config = dict(
    num_hidden_layers=8,
    hidden_size=896,
    num_attention_heads=14,
    num_key_value_heads=7,
    head_dim=64,
    intermediate_size=5376,
    vocab_size=16384,
    hidden_act='swiglu',
    norm='rmsnorm',
    norm_place='pre',
    norm_eps=1e-05,
    positions='rope',
    rope_theta=100000.0,
    rope_fraction=1.0,
    qk_norm=False,
    attn_scale=0.125,
    bias='none',
    tie_word_embeddings=True,
    parallel_block=False,
    init='uniform',
    init_std_qkv=0.0237,
    init_std_o=0.0,
    init_std_up=0.0237,
    init_std_down=0.0,
    optimizer='adamw',
    learning_rate=0.000322,
    lr_mult_up=0.984,
    beta1=0.9,
    beta2=0.99,
    lr_head=0.00291,
    max_grad_norm=1.0,
    warmup_steps=237,
    schedule='wsd',
    decay_fraction=0.812,
    decay_shape='linear',
    final_lr_fraction=0.02,
    batch_tokens=65536,
    max_seq_len=1024,
    doc_mask=True,
    train_tokens=1003000000,
    max_steps=15305,
    dataset='wikipedia_en',
)
MLP neurons of a small language model. Each row is named by its layer, matrix (down: output weights) and neuron, and shows model dimensions 613-740. Each number is 128 + 32 x the weight over its row's rms, rounded and kept within 0 to 255. Numbers have three digits each. A neuron's up and down rows have the sign that makes its largest values positive.
A block is one neuron, or neurons of one layer that tend to fire together. After each block is what it responds to, as a language model described it from the Wikipedia text at the highest values.

L2.down4483:096147133138178172097153096131146135142149130190074102148149169062135125105148081135087140136120133152151145126122135152158155134156138146123136120095177148122099105113121092098104157207136143130144160136161096127094073151150148126102101142136117103151162000148141124107129108177092178129128152106113133128126106117135098174105087104100122145144157096162136125114116163144092136150182
Measurement unit after number

L3.down69:133134096130103090162105127092093125127137154124104080109115112149062092124117118117159140101122069104143186105099141104162140152157126138155114107167140132148166149136143041165110147167123109158149142167177136157166113096148117116135161107142115056115079146109148112124123045135131144100111194121066162084121147137100108100129156133093092089139171084141142141108093088144101152131140
L3.down604:136107107210157096175166073127131155135132135143137076131161168136118100113131123095159116177178076124127104086135144166178131095086090136112126162150096049116105093063117185124108105119136110103101108143183148085149114133171137111105110109134202180050147114083119096097151151110204139181151148099140161100133126188133151136121122127192118095151143068074097155108127149113152144160133
L3.down740:153121177083094135081091081131140132091086089172137142125153156177122124162121119096152196116134050107072153125161111167157150204164201151138117131156145084105110124146117147161187143184122122116127150151104176169124085167155098152105170139128076116169162039147152109108220145113161166118110141172139135115112148069134136071130182165107178156079134124115175145146163138074130094130160
L3.down926:075146106133189087075175099186092127135086176152172161142163132178154155152060081174195140146111086174148152088115112133160153131118119152128078173073131158142154147143132157075119124135054084174142191142150183126129137130094068106149125155164177085105085128128062092104118128085172111126082101121114131127144093127116110127141111145138107122115125139141125171134180084177142128117083
L3.down983:172122142150120144107134094106114183111153093158112114137127174193074098161131128122096130151098117140121133093126116160149132156210112118191094117147092156112142170180122078103097092170215178096120135140148095080127115081165183110176127178112124123142135028125139140104151120153149111147128056125142158136139119149193111141076086129140106062159119128104124112132125150102089081130101
L3.down1467:158126098136155148124104117095106171160106141100076115157038108141120150111168093122113135131127119090106115141115162154122127141144125154133162107141168122109131156134092114145092092072164084144146078099185086179179181092092166114108169102175163098177171131085146122131150129087131151110127143107119071117147166112121083100152147082057132173107102102072091124119159093136189108126185
L3.down1817:128127130121146139126146134187116071139146127163124133118057151159158143079156181078132185143103126166073170068141116036145201115132115144145112147110121136159134162162099080154093082088119136108162140110071151162108160104133171099142101144120136148176075146141106119071162156148057124116093053120122125130197166095144102125183143124087161128143106098103128166204094103164154111189074
L3.down1884:155061138188114070189152087131056065107140153127141117174068096153115122095128146113139114165085093127127181211091129162214125153165183138150122110144135170155087069153081075147106193185094133080123156109201106133063121095110151159065138180154102131105178144144126112120119104069153102152141131100105139134128154149147116115149128105065179127178091083126143096086149134159110103148163
L3.down2041:091076074116154162173112097134152199095129229187113164109163131126082088085142088118121143084121101129106146168131161112142114106167116138151141151123160088153233125091139079107132113152112059101085126148110128086078134149126079161139110123130090076136114077123154145112121209127091091159114156092121133073121136131115130157129119094127116188170130101134100125183111122109120180181131
L3.down2076:110133127162097123138152137089151112104140155102102179097119071069120136092141100107119112136166121156113097113179171170126127142200139104147197080139104131144176101114120125145133084180147143139117184115116098122174140091116078108146157128131171136084127066156117152187110167105149089100133163111144111125122120121227198131122079096117128157120176116109138107127116121091191150158137
L3.down2164:116156133084137100128123117133069113152168090151160106132082122139124181079133103059146165126152117119084077148129197142127092137145098181180136180142078093149201148116122171135082097128118133146060128191178127142152159076057154110159170173124143101118157103171130085107132101113143117128145177140068109117132173133163080119183117109134068141146103153079115136115137064100129151123112
L3.down3320:160136124157050093062131150156189182124146102159169159103096198116119081086194108110132116149121092101105142095193151198115129181124161163179092084137137112142129120171127174138178143153149130088140122111167119132083182138114151116110167135120086117175134065155115167132117196106164136088119150051128181105128171135127130092130107118114146157119152154148183132169131079096147070202141
L3.down3414:156137188158125136116136171157157141153139102187146177103103178062095075093155110101143138105129156126129132148174095096125119141129131130139131086130084137128089148147109098112098198203080162154163137120147108144073092156158127100102122183112092116165141150174161131188125163134166138117112109135152131100169176136071155149116050125126103131104105077154141143083117106111094131161070
L3.down3576:091151098128122146126087148120167114186090150117152132164157128135151049134119100114138180099135116129093108138128141163142096116203154162110101192169113122134123024171106110123132120160138137187092074058166147101122195091099130148107182129135097175092068053152107132139161096087153147117163189080175170187125135106120153131111132132131159136097161126137161177142076112163132129113160
L3.down4898:154057151124174060153135120139110116152126106124165134181194108171120175140161110169138135088159112064178132132150131088085116138119120152176128174161122135084145133127094125068083142140159126204156089202135126120127162120127187162063130113189139123173116211136183109161131156218173163108173147079193079151201113112149145073140110182100156132172137111153137089104184146156107139114068
L3.down5135:158073118180092144132112137114089119049148174137070094121162114166189130111119145070142232156091158078136068150097123153122090160222113161097126158120099093094123140122156074076138158179075101082102118151139141087132148107173189081098147067099059087104112154131099115119134150119146175156144147166126121171138149150152106076119110093115080125130094131104096078134126066122187188104108
Units after numbers

L4.down2381:158159147128129102086121132128160173122136122095207109129095110147125090160067156122088077182105178057122151156109079153146146149173082102175213104152114159106153103152137154180132120146115098084150143140161158171100146180021119111089110090141102171153172126118126155044133088163154086130132087114153096088096103175159138068104123108070087138095158190059138137127165211095185115105145
L4.down3403:126162129162086061135149162132138099139135160180143092138089115108084089136101127119123097176077102110120152147167133089169139166208141115121112135159152078094110107156130073073184104189115093126151164144129123103135157108127174114111171106170093133151119110157097089118120131130157113167180132082117167092177043112127088128139163091068132102172129115099162111086138111102163164081143
L4.down4349:102096155159153077129152193128123114071156185158154112193156089104140160175103114101145085166113116120102167169057111159122105152174135160167155144144136073170159119095082141154125055154157031140163125115106121131148198141022105109082156139122108114173129078085124139063157136113212155166143141068102172092122124098122073137145126138046068138112109126162112134142163078119151173135098
L4.down5211:099147124161111160165160110105120108133198144102117144145092098131112062159163108123143149073125169163137085181071119170173166135112111114129079110123106123088101122100065081101111159159158104180110102158142100158108127140127121192092085128145146134130113060132133149128099140150078116139144169109097125151087111148110114160172221120184159127161128112103135107177152086083119170125120
Units after numbers

L3.down46:076115072142192166097190090116100131171065218102138130105205113138114122049126165155142114106100170081090188068165122182081102111105178105115109106130083096149081113141114122123112100100111099152140151085133155077165171165061209155138096137114075122091164193127104112103144134105129158080094221171145156133151183170130120078146117131120095160135170153147133075141144106158149098131178
L3.down919:145103137181132139116110164163100096162129131156172116132094113086174083055103113149128153162128138172128111130127175119075134125100167144140191146180134174140182122105145141118104102098152185135149072122168122074151130092117160127085150130139164124183173223162126116158092080093102152116110141164134189127148031113105116099198095097085117101151084113098120150141156170131137107161126
L3.down995:140139107108079126102161115111159141096119089155083196097093131187132109145163117127187118147136160122119117114128150131134154108182103160163127111149099145141172111086149126129089155126155127087119165093087152112150135121118145116104161159182166093124164153148212141064167079169089113102129163106168136092071170115142092137187231157133154123135075090090166082182158145158123126143114
L3.down1504:122116149158133117126141124143125181149187115121111150146057149126133147157103096128144114140085134142108071121121116123141108113142090139160103214077157122090146136174085143194163133130112141094133078143123139163119144175095105110173150144130146113157095185137115076149120088112113099079125116086142143093179129160104039140167092115132197105155104134139094160140072161091175107126074
L3.down2556:138136144106118138158113104100148133113119170105147123119144039124120092101166081117151162134178175132122169081139051150093169187123151102120111169092074106070096160068178130160086105148081136115148117106139069133148123094107115122125158142079132068074087123147114116086056061093166106143145138136132162158086113094127140068138126154156094125137127187143129126143091162113103129153117
L3.down2811:067159207177102171191133150173155102142106159192115104127192112152122150149167109118133081143159161169135116175168141132104161089102146133205163129137101135163092159172120140116113122154161136115127082115142141115171144123126112180106152165104112125078140255133047114135194116094096165066157132112125204088119125120149123099093051084078116161124142153147077188099115154155117114113131
L3.down2948:121102141121106117150114191101102168163127176159148129067116120125113124126083181092185084107133110100129099091142159168171181054059141148138076142091170097132118123143122104103106138139085137149135160109165128158084129185124112141092170084140099137188176084167165124108134131134138147129135161188174178142067141149160104119109119105096165124116158142205106179123178111184063124159090
L3.down2957:111121116185190129171072169158150116051125163121069154138125160080128123162134134085189071159174087079113191129063119077048137131125053125161126150134131129152161127170148195082141121090160131094123132139115178156092129109096106126146156147109072090097098196104076146114192081097154123138105166141130136124167093183162155116102169151085122076094108111121158152090093108117135132115154
L3.down3190:142082148156099078111143104121099191131117118123142139094104118155135085159160120094204108090090167127148094138092063121154169152227175136189088106101126089083149131090080192144107159122157125127143094164125124120149113144128130111100184128102114139091097152150129119098134116166078127116089138119149163154150095139131166102165113092109153105167179098146113104195104140141126136105129
L3.down3251:102087102113084082064104133143123173140099160128100089129097139118123104115111135132174138103127168105127187130080136144129107086187126096110116176133153138121166121177125129075150108174129134148094100084171134085156133156087136129145133149100165109170141114196115068098167183119089147170121195097113146151167124192175179113155140148127117156167117159119105119130150090094164150154156
L3.down3493:152137113120150137134136081192111091108140126154135139146155123126133116167127124079152164132152133138163178132081123139133121090147194145191219119135185107172158153120109126118165138135063146090111125129104052132072101084079166138139145076129121136119129143089100162130155079114107196103133067134106181124178130154187140167153110102091087147064122139102166115153145119117076165075154
L3.down3825:093114162096155159074111140107155127166134102144157130109153136125129145200121127147189152091119202178137184140097097104102145111142125113101137101133151125149149126165175082113151108119147138189186112137107118111153127116066162120126121105123109117090137119145195192102130109113099103109163076144180151071176116116095138145158164119136148135171143064126132160198118106115120145114152
L3.down3943:137167115104124150145161111079081137139135137148124086114114157103115149142138146111149136175125129105094128147149169109115166163115123090130084138102143106128146126053140147192126154179120142113111141137160116126112084176200164099148163121108107131135159051109076108100107115161160109105121132113084194076142151131125103158134152160160179120145127083118189095128152075129048089086034
L3.down4452:167122168142164071135142125117059173124117175145121115134095110110159112146104099075178062093117123102097159113119107150171129082119155155225163170118122109107159142153173136126137156163144078127161117144118079118113126103088080128149117198154147081139118213103117165130111111069118137084116130112112108121126099093115083113098143194099118152092116148109140144135183105106153149074105
L3.down5039:219142188094170096186080159102126102126142072181207094168122161129155121120151162093104153155132122118120175151110150129130112160082148118104177168145114108159172169117112125126114090134066077069148128103113173146088134154150165119119089115124119132154087088140138107112151083101105114153133090067133192140156138124163130163158160131114180142088151139041078153083093145142152125112155
L3.down5255:140117113184200153108120154128118149139139148134129148130104059195148137082131133104084143165107064167129045109132135135143155219170157121100158111077139087167187150093069127086127150148119152178149125106148120123133192136122173063118148088167168079100134202134151138124174224101154205126146093109108142120132119099060160161168117145127161185151153088113092100137121149122190168130109
Modal verbs before verbs

L4.down451:081125166140112126153153152124136139173133135094128134120052094173121129112082102099145154124088143186162138164095156134130135104157231142132134147072151097124080087083168076188109154127135154062112127153175145115165102122095116135126113080127120072145172232166158108078110138118176160106131095103123182120142076132168124129196137139143145078140147140085091158152110199136126087117131
L4.down1034:116171122176134132094160111157088148126149123078093086145108145143122166156112131055175111157105174175124072162170133091133128099113183091214102179091068152116145124118175125147136153151101117101102132088132122138154111164143182125190135160114128098183111250186146101084112141111115140159149171114130178117157095088134090113165185121141114068103164121124123073150118187147128149109146
L4.down1244:084149097102093063124143076118095147162161093127112202134129155141082143172123103062190115126138157118070115128138082146169132107157176135119065132142157146142138165105149137194107109102144174118087113115203161152110090191138116167151147143102196054109113220164186143113180120133141169183132143125136214175181096125172085168189107163148174103155149136114103109126125116143095106164150
L4.down4004:115162139115100111173132141121128135123095163156095087153118117130128104102130080095163089124142155125109093097092098141156192131175111171114074161108088128142170142143095091114130145087148113157152160131107166109095175159130108094122183109157091146105113168132130176145125105100115121162141115092127168143142121087175161102131148109147130081183176129144139088161115090120098069106081
Pre-verb auxiliaries

L2.down286:073121171138134068105154094162107149161142154135100136086088144093168101156135099104182131142143194093061144144137129167111193092179090084176101133145137144131118103133142147173085094141139134143156173097152175079115144136127215155063167102166114160144088221162127162084088122082106155106178145132134133102146107151128122079173124101139199092164110093150130128130117175127078136087127
Pre-verb modals and markers